python train.py --n_head=6 --norm_eps=1e-05 --tie_embeddings=true --init_std_o=0.00861 --lr=0.00252 --beta2=0.98 --weight_decay=0.11 --lr_head=0.0126 --schedule="wsd" --decay_fraction=0.936 --final_lr_fraction=0.05 --seq_len=256
MLP neurons of a small language model. Each row is named by its layer, matrix (down: output weights) and neuron, and shows model dimensions 0-191. Each number is 128 + 32 x the weight over its row's rms, rounded and kept within 0 to 255. Numbers have three digits each. A neuron's up and down rows have the sign that makes its largest values positive.
A block is one neuron, or neurons of one layer that tend to fire together. After each block is what it responds to, as a language model described it from the Wikipedia text at the highest values.

L4.down80:061163137159121062116149113189157154152109162200106080155118094199098124126089065131111215073164133113159100067122112140128147188101139143139176111143104120132108008098161124088101158143101088139066138186163135102121175182191077136112087093118154092175115140130124167095154130146143212110139100103142087122116148130124158134124139077142109107143126137110161160136156168096097110123132141089093141112109117181123149150132201129162140090172142130105150157149124137130191115095198142098121116124106059136119127134164131162129122132177131112116130138104112141165110186146109153109
L4.down87:121155080105121117139085059165147077090153129161183136115176086138110159125119134173147186165143075103096066104088122113177108129130130136138149081146120104117149119111091122145142136164135114118137145150142092160073130085157052172075153109167115099116086167155130114115125106061082167108091110176132098132051132142139057115120180082147143177117067113148113140094185087126139088148100128107175109134155087146112093143138120124114088128164140081178094139120121156107096106132177100159115124133152118162183072135172132173173037115116177128067134104130077189071162142104132154112
L4.down170:091165107143105151130107133192125144173132139148110136136135110089161136124112151130146109116149197125116157177112096156118115137068101146147088141170140148112158116139125105065073099185138062050141125116149140102083122125131140112160114147167107177145115124121105154098146088148089187119099078103126127172046107158151036161156122041174080122115135099096099137160147118141114115182085149121162150080165161146124159190148122181084103128123148106154088125163104186138164110128112121097136129093083061196174123099140127086132090129103131116123109179083054134104207107087112115101
L4.down205:107185112051186154097133147189121124115115088066151170133124101137139101114118138106135102145076139097135114123120167162117093157098108155169103144123072139111120123137097106141170159150111110113056126118144106139081115050157111125109139086132184063185125176174125181146145124125124151109116066149096108079066149096171132176090140098113085156095086128055127161126122144110151090133065130127170178135113093129085086118200178067136095084113170120166123121117124142129146168173173148129081134114131135119160114099206148092123095156092216173100092120171133103126139090108120120112
L4.down328:100154156114100115102124125169139131164110152141135110130115154154100095098095127165117097128108174101045152095138152141184124072119138119129170104106105193115140123142086129150125118144190134123216065109067101130101112047160163131092138138167131120129105154100119107105153142205100163149103108086161100139048158131147091127154144115122043138196144156093138154138137144160116201081180155070176100146093152119134121132113152100124170078134151191109121132136067095146138145133097128138090154168136137148152108069090195120181110126087099103142129126181167137113075076132112099072
L4.down339:118091146142112127126169156119206120159107170130107102112163124145141120165093118139123129077153088061130128123156165133129154132108118141098101150157105127100154042072093084133091176140156088092140088156123188096097125159142130101152104123184130125120110190161179139128174117097161134101157132126164092133104102163139054116209092066148088114113112134109140113131123150048098167146115104111152133135132165106137147206095199079166106071202101115104128119089111093074109098140117146144148131079081161146085174047088118111163121116125184075146119082101080127154120153098132123111
L4.down397:073137149194149094198145084170116120135186141166130118120117122188132125129077153151120173168164157072089045062126092145154155191146125168146146095083143115121095081087123150117154165151158078138087129125096098154135143164191103146125138128164130061168103182115149127119059100129134141060119133084075086127085136101157131150129162092111102131154124107108147128134115171100088083125109119138062142116156090170098156164140192112087126129179170110099104138164172132104127102146167144150126071096166127154163122096144166143103080119181099122106108159094075108102152199153164130127
L4.down496:103176206107165097080130155139154105153151113150137158137134104097100136127101154163157143163159083125098134173144099163100068119159062123140154148133070137091094097136140119117125084125146088140089123125158122121153057101090141133033130107122124057142136118096064096143116110091141119090121155115152104147097168138127124108167085170186165163076081099201128108157160138101194180161109089184111067159064118108190106120179109100133133159114131129115141158102154144075133136133096150154148130125200094138102091084151152127170133128135131167115097091099067138186170152104151152188
Month names in dates (after a day number, "in", or "on", often followed by a year) and semicolons separating clauses or list items, e.g. 14 August 2023, in November 2013.

L8.down173:129159095140135144141135138131137154098135071163156103114142119113129149138130173138161128101145148138185170085146159080104113157083111089050150114073073161111149113097083125157113129142120161091136138085146160090107102139067114121126148084124086080109120168189121139112085073142137082065115113097081194077173167120126090119197138111126086181119126159179145104141117108159128140198093135121167191083088093075041151131119157138123142053081142096191169134117146148154110129146172097102127112138167156130183102116133152101110106113080186152143150106134183154082129185104136145168
L8.down208:121107113147111105054123131151102123139153143150158116158109100105073094121142134112099169128131096115106159138133170130157120192136127058118093174119137178155153095070161121158103099184125094203102081138177155111109098120134139148135086115146183060125066079076155104167074127128100206160069127141104140106153158135056124144131200192103151104144100172092117088093093149112138165135189098152113174137156112097129104147107153127159103134071100148094155058116109121099092085128138136150143217122098133106129140126109135137137162121153096131164064140178179122148127167121053154134
L8.down222:120164144135129096123122155109143077146170126150119106089101175098124130107168125110136096104131142120137121081131103099135085110159144054087101106133160105163120071106043123158105134105122152102057152166165202145153134121135141166143127096160107143145238173140107103114087094085127065115096145121140147079161116139066157120149120147168113154098154147100114000133122191183126108174124115119163190083093139121147077097219105111124147105154146082154120130146152094124161143100097126108057122144126127147149110142166169160149071109131150114126128111137118147152119113124189073154
L8.down300:126153168128163171133125136166094124111125110122157102118118116101107163122160142186141158156113102103149138118132118138092066157135132061194178117182164145159122121159100141150095122154160102080113140101094177170124125170105116149153143111097062161121133123183097146127112103147182132053213115145163106191093119112103072133080148061151123090136109148079132166131128116109192128104059130121111092108085113157096159092141152159080172101112129106094120131142107129109206067195118106128062079086151162139129144190120167136094108070163188100119126133136055097152121160157130110095
L8.down303:124082184156102090129105135149090110128151109174097122115125075070109108114090143133125141162122129089108126141097069151123108161130126097142176144096075053190083196178099193110126196129149081138132100103097118197129131176144092143097073069156141153096077114118145105157149103133151080112151078112127116087085108162092086102099154131135180123149117164151099140186095184173082116031131142185126153112182132159103093135156089062137191133081137153108133122103117134179110100129106094089134126066118134172081147131136132099142103079183135123126135162112153144141126168124156124129
L8.down363:156156164103095132112104148069146141153097066139162070069143137096140151129146153124172156070148130168156104156123063151100097076122105123103137065113121088136123034097109124165120078136105159119123114130074158135181146163137150132096123152163113063104134117152110121183057108182200122151119125142112103097145087126102122171133128143147131147102118094095113034200098077123126126107156166165055155085133115167107115122085153151156156148169143091097108151124140159109125172095101120116098121073147084092194192101172148128089159138114148134159163124124159176115095081153173131146
L8.down369:110124095088132112126109158174114113153117107099101089167184151169160145099126177206131095139130170149134103188191101163114118159103134147124171120074133206052145161167132132164173155207083124127088102137107082122110094124113108128139164161113088144111127139092149122085154084099146086098106123119107159189090107138154105101146153114182093144090074072153146161168120113107048115181103110128103127155141114090142140131134113096116109121132155090175184203150033140141121086134094125104101148154159161158186100060176156128106106137085135146124082093114135131097112131071122137109
L8.down431:132106092190067096136104044111126094173104115120084100112114132140130070145116110148116103069083132090110120119134228092106186159117168082161137136047103134114164110125093164135116091206177117131112108178178084117176127107105102099140111124098133182133108145114079126151122143124099160047118099102128129094110131166113103170103096132137165124156133191130080120100094092134128139113146122093161127092115087118133134126096073122085169089095107128175098173146103050120130135144149124064103098124130137141166168167126123093114146116148182105148112143122117105210050141113135138068
Tokens inside dates just before the year is written, such as month names after "In", commas after day numbers, and century prefixes: "In April", "June 18,", "201".

L2.down19:092088160126128153170104181150173174130107147115112128158093103127122137156220099150142104120126115088070084148171124121178127141131079125125137105129179170088110148125081148133119165092157125159108152167119120141174076097131099087180165121068181185090133131106131137161179159100089106033178101132084136113168113112058132175152188172154135161147211149135125228166154168118160147120117108117201145142160107095107112124142144106113082163111147053099087095139141123138126147128126091110123124133046110114119106171090130097097158118111156126135166139124109111076138127118092153129
Word-initial capital pieces, mostly W (also H, Se, Le) or small numbers, after table pipes, semicolons or dashes in tables and lists, e.g. W (wins), Waalwijk, Watford.

L2.down191:096127116152102162119121045144204120110112118181174093115152102138120028133102090083060099096142102071139132165117130119123148154144189086161129113152127167176144076064145117156117153192178083114143107164160172092161137108157144124084114089164165136103093126141146162115126109135083070153116128110134144116098116141144067088135099059074199080144107128126088129145098116140083071121119146122133118104116121123110145148192175122175123142139136106148172083101092142088125172141178151123152124144076128063129169085181135178130138105182134085156143135129109081146126148120166181102
Semicolons that separate items in lists and infobox fields (Qayyum; Marathi), plus the final digit of split years such as 199-1 or 202-5.

L4.down3:084148057146129099179074140114083121076094144114132083079112160118048145118128097131133144127109086088080131145099133078150082137140084127144108078131099096167128187112100104167158086155147098176105140106164056148070089135208150181116140107106111172099157113162047119114125202103071107062158133091124126122136138131162149124097166164098141141181067088084102199132149099157109144165142113142137157149146133144158108140167165148095118125162131092135149167132160122144142130095155157154105131102157101181133155161133138068113109104107071104150145151141164106060110185135151134082
L4.down23:163125120124109129091065156125121125093126114076181109177106121208047151087134155119192194127129120144149091118136128183181122164113076163159120086106114189099146134094131121167144122085146134177105101098135177108141115115075109107143129094126157124092149186143130111125213095116128103155142134126118143073061149113146156155080172137143097117119133109134098183128109094125160112122111070106166079116118171171083135132221158120119087117108101152101127165126184121123113104130139191122141087136060065139172057118098145153085087161180137122138100149122105102088135106141184120085
L4.down42:110085116136066156135186085102163171097138124097178141069096096123069206135167141094171164144171115120158145120145152102199144099103107124139163071149114080110154130122149082133192094134123139102151132170139160138100137207135129143164150085074195177176137173160168131149173124109136109108135112166102117115131148196153150154109176123135095149126165084151096154125140087103171093129133150164171162158151087189084157146184116162123136160105142156107120110202135155143122110088125162089051137102092166121154081138123179071106121110167160137148170120097171094149138165129123168117
L4.down73:170130146147115117123111062144017152105111111128181187084078105159108101111110133147123138125132130119115123145142088153079101164152149116115080145140122101159105163077125109178131115163153129145106118156201158131138184130142181143133142085141173122087124170094087164100069103134144123196139125108126125081173157092132163184076152139104186065108115133154102119153190094163126137180132129130076194086121154147097183156106118123138148104103114149134100120193107129127170142107105140131134090147149151127174107167188092151177105099206129099149184178139134090116138205149130107064
L4.down99:107093140166144116078110115169117154186096143109096153092143133124138122106137116147205082114131194125144214064066124051177104126096133134151119084097184138059147166145098145128151084099080147071078150100201159129100134186092144102120154087119133096164175104100142170117131135130165121132166176163128113152132121128101103168107108144165097124064116082135145108114214108111204138136149114109124171127069179098173142140113154095122138055121131086107091118199125158170156151131105128144131112058135099126132120142135139093169132164144097118134149125168150159134132168174159122122
L4.down108:160134106113099109141173104142090100180116139120123166116124123117169105148251147181126112109161086186094127135205101183088151087132165082128090148101110140152105211160095098110152122190071164115147130070096125132103150178129108166112124112167133143136113119134084163102117117112077126132151147140149110145114097158130116172150126111140122076161162125119200185090110098127197143099144131098149177175113125180192071116156123120168110150083062126068141089139084130160132125150078139085125131136132187074112129145080125101161085107152129189117175112093130131102155129126156088115
L4.down288:162087114106074096117141118144111127159089168055127111129139159183153122100169153148157134054151155126102151050170155126158145118055084115078087163089172078073120152111129103140134182127149174125145106147072103148163098130182127092083096127084144150139086161115192130119143102143108114168136141083167133180157105109117145152132135138162144089141110093134056175133093142129129205110138185150133147109136200094080130165099074088192112131136088149086114113128157121094063177123083194131123156121113128111142127126123106092054140140107150131115121101165150098173186132149100146159
L4.down317:122114129150132141068115136167129103120172147132133116049163068119140163115115126215187113134098176148128057099108126129126138132077153138118126082125095101131118150091142150157152079100118132147101110130171090164138105173129154162084126101137131128110115163155129132133135182140116144114069159167050114134133201139096090206127102091110098167207164099134140107045172107036123081130099100138131124137082093155143076051107137111094162144090115161080144113182138096149146091124150170092099134160132131104164118145119137072110126123183106096123115098144135140078110133207092104102
The letter w or W as the first piece of a split word, often after a hyphen, as in co-wrote, Kaiser-Wilhelm, stakes-winning, website.